From a checkpoint of a small transformer trained on Wikipedia: 288M tokens.
MLP neurons of a small language model. Each row is named by its layer, matrix (gate and up: input weights; down: output weights) and neuron, and shows model dimensions 48-143. Each number is 128 + 32 x the weight over its row's rms, rounded and kept within 0 to 255. Numbers have three digits each. A neuron's up and down rows have the sign that makes its largest values positive.
Before each neuron's rows, "fires in" lists the words (lower case) most often at its 100 highest values on Wikipedia text that the model never trained on; "fires on" lists the tokens most often at its 100 highest values on Wikipedia text that the model never trained on.

fires in: "then", "left", "former", "holiday", "now", "eventually"
fires on: " then", " left", " Ho", " former", " eventually", " now"
L3.gate336:136132153174146161159116155117112122057119067173026111121147088111116169160154146200093087090165116149160179065131122138079147177148122088187095102123173152096108118162121112120129149106070114143105149159181112141123121102119196167139099123123093085113113117152099151094165120165157157145
L3.up336:103150143101125151098127191142190167119091146101055100110160123049110137121199140128109152177174111130121144091117129122142056150120122112151136146236057106135162082160142107098123167176179218060127148194038194149163166121121130183124209098208117141146151157183140108129155122192123093121
L3.down336:103164126152087143113086153141089112085137095097166197105102141097093196175119181097117161132110134188155197143144116094087166180121125148159083106154194122198132118100101108083099120133102101088124166151132101066144086103143150120141147119124128141121119114166112140066157134094094070130

fires in: "of", "military", "christian", "muslims", "community", "ireland"
fires on: " of", " military", " Muslim", " Christian"
L4.gate181:138154104161157110135102130092050147129137123151078144161130125081147129141120155130054089152103146129151104159094169163141095154142139119151172107147122117108116147128112101188107074077088158088140129175113086108125133132121152113161131166157109179114117175192132137139166161070177130089
L4.up181:117102021163135111096129081095049149109131095117090151113114134166183107138112140163110121077119131137117142113128147154101125098121161155114145165135086094099092118181100095085110093116160103088188135108140139155140144124137092056148145094157115136081159133142171075110149180090178131130
L4.down181:127123099103219144116131097188164182095130070116152129073077179088084119112149082138138132127165121100134095140203153146088120106165148100128096122088136096113127121119166124129137142182173108099154117081208106109167104103095119129076141054123123117150150137079163083125152210143128155134

fires in: "of", "by", "president", "in"
fires on: " of", " by", " in", " President"
L8.gate647:171096138146092088058139093083126155096130159104118114153154136126113116092175095119146177140108156137146180102078066176082118104156112156126160134127127045121177198122144110134176139147111107083164138150140152163115142179095105139126139067139108113165180108084120157102072067172170115104
L8.up647:121154137133104125139188155105130192118093128084115117152097128111113149201158156128097134129077138119173172121160130124116158120100088095139155099095141131088070112161086103094091103108147113053131166165083122149179149139146125129108115122110090118075114105144152159086088122180161110091
L8.down647:121122112128195144152145195075179156143145116134146130136120091107058157098119121152126182139100158115054120116083120172113113119132112112129153103113071079129150163131144096127154103102118141101131099175138093091198159093191126102171123145138108082086121152098121105136098127151131126097

fires in: "a", "he", "over", "up"
fires on: " a", " he", " over", " up", "my"
L6.gate224:134191123104055044091073154118041143098139097150129149083159162151086120160140112086126101112158109167198075099115136181132124116105103073148101124167110174123151156068086134040093137154137147114100096147070163142122136153152115129169164115121120109114067161111154073146155085139097130136
L6.up224:175166127114104129097111157080109130140090062116146171077103086141139112162156133072111163107110094105124110058074130077098082061096195127137117145168088163115118146131124131068104059131192147068152123117145131068155146160177166123121183111083134113146166038142182166129151142141081103150
L6.down224:176078146162136120181131074117219122130154177134205157174166147153135158142212149147130127116133128126169105090111117131061197068082129103130151159126097135101144122138120111116110110168052057109141198129124159179151156166081096126184143078151098123124122100155167147139101167134094202147

fires in: "council", "group", "los", "commission", "committee", "people"
fires on: " Council", " Group", " Los", " Commission", " Committee", " People"
L3.gate672:131187155103177103104156092123097115086124097086046090179175098186135157078138098120139086141125105113130157190100105097055124156096085117124140151163118106118173103121166150138189167097127123107173140174141181107141084170081128144118145099117134143135118097119067142108114115134168182094
L3.up672:112114103133194144083150086124105097135127088123114141216171065161096193075145082144159140147201086074122137150122105061089116126175176092153108111154140089114156101125120108151153124122101143143151109137116123048081133107079100081091089149088110135070169117090126132139080116161115098085
L3.down672:119117148130099139135142105187130100188162088153131118168191081102134145059127160124121176117189185133089109191145098058172137133142187138136075102157167115088125110124109090190111104180136144140059138122067114095088132089108171096163119121103093133025180132117147121155149125141123073131

fires in: "on", "at", "to", "by"
fires on: " On", " to", " At", " by"
L9.gate333:101204100135093131162136126093111132127045146163149107113185127123123194101110113094146050085160144154152132116081124151115109127159121145144128160148131132148119116153108147126128107157114076080146157158071123118084188153199115105145109089088097098107115115137135153094150121135141098083
L9.up333:050096133107194127145114054106146178079085072149159155102090110127113158172124131078123113175140091175114161173169189157115121126075114187103188105123118083118168125176145105160141114134125107120129160149149198124127139122133178153168184132152148095149142072156123125094144178144137129137
L9.down333:139137089109134177152103072082145155146117114127154104120149165161144120104086106124117089142062204132124111089117121140160117141128149148163167121085129141116133080131105134099151137087129162054117167134105159112107157140119102127146121141227172192128111195091128155067115150141155110088

fires in: "when", "after"
fires on: " when", " After", " When", "When", " after"
L4.gate755:151128134148161104129095139144125166104091190131106091053111176162092124123109124152164082139145122123154121122128133121128148116082145098131144154130181151071134144105161129130107109099189089077162166116155136167098067126147153168187154101196095145121128204152123096093123141064144182197
L4.up755:189138144165122125115116156171084212113113190088120148072104129150107120153096196117150115122161107148145144090109119126150077116085085132106124087070135081100152166141134168117095092141160089066170120125106136127190123130139172148191126133132130123102152202183090139108179180041145143176
L4.down755:094109151162128134161094111145127120119158131122103133098156091143103110228194176081145145124111170108118142104162073170125103140138137156134160110138179136151133134138112135147129085099163138128113145123129170102161118136132143142132158118167099125102135113161076133070204082118123108177

fires in: "as", "to", "by", "that", "bridgnorth"
fires on: " as", " to", "en", "le"
L8.gate528:153128101152128123144132120110090165120104174178139146105161117130109130103138081073111097087076082154143131154125157162128088119122135144154153189144125176175140083133138086122090135063132083147113138171105138150122095120127140138101197049140121128120068160186136154063180100160100087145
L8.up528:120132151112102119124076125123139089113144154153160184143076133093100148076098116116105139106141203159178203109182099140140116106072173158135160149159123083176130189117142110152135089121107105116117080205124081136149135146133170140056126101211104118167151125119063115114188159206140099159
L8.down528:154064125122113121095106085138196184164105163099179074080146128145108096064107108065167163140105117119110144168157108131135133149154128140090139138135138134134101066115166216136097133217084094108145238124155129136210123162131115084106050185164129087090094152161147095138158143144136123139

fires in: "of"
fires on: " of", "a"
L10.gate495:103162148117135111140088130099129097114117148171051094166134148161147113128151151083152148127172127126145115195110138141112154100179133098114120093141131132105152146137085183139099129125138167103151142119124166143166108155172122133174145138115128086112125085133155163124083089157124150061
L10.up495:089111086114037124099114106139105147153140105113088165168148106115128124144098101121088162099179115140169170153073083158132140129128123142151117051116118115085171122084090119118165121174139067102118134089185088160123130133078088112122076105096155125137145099113149155108149092083196144152
L10.down495:127136110153172151122126126107102157110157182145115153174163153095115163111080109151155196103160151106059106138197158146123119081102107108145104133095055129135171090095126114121067076137180126134199082155161110109095170132113135116110104102103105192148093124120134093186058152142117167104

fires in: "while", "where", "although", "though", "when", "whilst"
fires on: " while", " where", " While", " though", " when", " although"
L10.gate292:085156162132105108140096104143109049142135195167154165072050149145122184091104161130132137160094094213128147135033119083152121158105089157140141172150151149092166118164062139152124131132172131074135119156106140158063108135092121143104114142104109107166144164111162140118103153107137168167
L10.up292:165085116143162073132135137170085141142190215085123189110119138138176101127149164142181134100139154123057088154136118104158143173132064153136091122141145119106127146138145120141129110143130131120122085133128130099081109151157069175141148136116155126105098143088124108128185127180123134139
L10.down292:128189077131157145207155094204130091116127077165086117056084111162115150109097151085139139154143201083082088150074119119109115135110160175155116123159159159106174112158121124166128146118147126074142139117123135117098127139152102174153169206163098139126131188080135154098145082104190109152

fires in: "a", "u", "utina"
fires on: " A", " U"
L3.gate783:109152171132124129134121097133094160037100086076082108129128084146142117167122109059132092140142148139152167096105125177085102153146107091187156155061092140149171114140189147121152120117131141074099141165119110143105091167146124134200154087111111157111158099148154113104125197109167125129
L3.up783:082130151169141133149131113157093118117138115087154149139116057167116166172156127061103159139197138099119167113174170137113133109189167160189135138094105101102161137118121122189170088121076150133116084120133098123157165112160103054163155186151060154085220096141155049133142169139121114096
L3.down783:174075142117141131162189071101116165179155128101149132139131059163145139141105156093114225182161153169118108081147137095142131133142155119096136151114151144107148129143056049140139111132126152139177134101124107136143166094112108106148128173120165143073122139095106107111142116137102098172

fires in: "him", "them", "not"
fires on: " him", " them", "rush", " not"
L3.gate931:112120116147169110089130142122127098091101165136104163091088179101126052136075153152142082026133092170074128088175134136160120125180120069218122173106209131143140162170131081148162153055083084076108110163105109163130057114116144145143115111148061135140084191210166156125161102122142176129
L3.up931:114068094164108104094167128198092104079052080164125118108136135158125034130109167165205134091126136122171115086099152149165108101131128104171122151150188102106116122204119144121176119072151099129130110115115118180146100099156135118191099086158123131189149177134192179169164159100172173124
L3.down931:089034147099141125111160104155149113111145120208063078088157131176087098110144147134065108109132116124132127133132158117111170177150193160176138143149105130157085121093116128130151112103202124110138138134129085101207144098111150152154134119170100116104174158116171092090188141099155083180

fires in: "when", "as", "although"
fires on: " when", " When", "As", " Although", "When", " how"
L3.gate555:157174175157147106120118121119090120083111116158150119081116125107099135144138145152094146072139130134181134110195129137115131124108135153115188158111133150081134135157090143175153146105124031137126122074066096169066167201153148136177065110122140155153077183135181107076121172057185147153
L3.up555:096103156125124137108093078140147152121130146123142143165166118156125132126090166154138131134144172132064202126138166098147135135104071120110105156117124129082182117153161128122183098128202117141145152118122143139093163123118096110104121117157126116110135123106118160070177174090158168168
L3.down555:125148100141132097111142092145154136131098144111130129047135137108079115153146074141177127133113092136154106144165132147172130137149127122115156109175145164097141150124092086095081134093151111138146129151135159119153152164159089124137178117063089123089101188129114141124139109046074091099

fires in: "career", "services", "life", "served", "service", "working"
fires on: " career", "Career", " services", " served", " life", " service"
L4.gate351:173103079119127098147062079085081095102111139149163102111101129153182139123165144126130156110116146135195133121161053033136091090145167126128166138110150105135152114166141148206126101116163157129160111083122085117172119099158121118093078092163112126115120144141120110111103146110150159124
L4.up351:112121111172105169097150156216142111121152123139132187142120093100092167158060171185104096205124138148125149112148101137103106150076116073124150058183101121183094138152211112049114111115121163128128105153157166098112100118148119123165131156103129110118161148076131122140169170146153064155
L4.down351:158102048118128070116152126080122154111103117151129116146105157136176092074126095125119129102134108044168125134136088086176073102180171157161123081090143145106150159123105137196142118174135085192086067077115046131144127131114083153100115145134071136128159108074099124127094146111158168103

fires in: "he", "a"
fires on: " He", " A"
L6.gate562:125150061045118136159079114101122171110097074116167094110096160063186128141104129110133132099105066157130097123083114174151058125094114107105149144106165108108176167117118199091094154241063069105156129154110100115134186152097153117130152117134126152170113078155137141103102193122151105121
L6.up562:129163128087142101107162161112126097055067122150179048136129051093111137122065067128069178075134150117106151120134149113132050150129079153149139169121152131137096084111048147141118210180127117123113112059115148099107155108135172119115120137109156190102122137115130149105102109049099193103
L6.down562:176105160148115167157156120092103181145118096144127118132106109161123109146211201126197171144150113140177093175139127137134189113183139128078128185113141121133187149091125100122088150108087127101133184169099120112195146131140123093123112174182205091136063160108155202093137102064123182095

fires in: "them", "other", "it", "him"
fires on: " them", " other", "d", " it", " him"
L4.gate932:141116170137181102100133145099091132120069092132120173088107204201148117049130199182160075049125110041121148146193114123097158111121140125166102123094176107076134126138131139151175148125107156129086121077183084165153067129126149128144108121126125138136136112105102137114084096098184129131
L4.up932:139104057119109147158119112164097106179115080135116109142179158103100114109129130131090113118130209142118193138152134077127114193060091160137168121156104174088057105131095126101076078136167160140122116174163138127085079148158106140126091114110148162136093178112132075182196109131172159161
L4.down932:143108116102130106166130144089126135088114077121162109132118109124115093144186157145083103123103147103108174093121163119095142155167174193160078094128120178223113107187145178087164084137059149113150109120140188094139193142132154118093118130170153121132121090095093127098146125120106157143

fires in: "joined", "now", "working", "worked", "left", "currently"
fires on: " joined", " now", " working", " worked", " left", " currently"
L3.gate1019:156094083168098081129140159131111098096131111099122097092100157082160167092072170100154130124159147132111131117202128126135143068152133137139079168114188073089137147183125117210161098116086127147126129116133081152148052162178153122147138084173115069138110194125147163144194179141159135160
L3.up1019:079155158101143181131172114136136109110123176143121112109120161136117097128136086142109149142111126189179225100125126109080115120141115102207189125180172170114143169177133094092094179114117158112145102154143108158157149108113082179111108093128108150125144167049183110103180074185154125109
L3.down1019:136209067134120128113112142098148119070137162120092114106153101137150125044133146107116060124145095132127142138128138153135149116137118137159114170160119112155136115098162107048156097137103156133159121111115109145106103175149106064136099126175076139086144142082178172134167178164098093087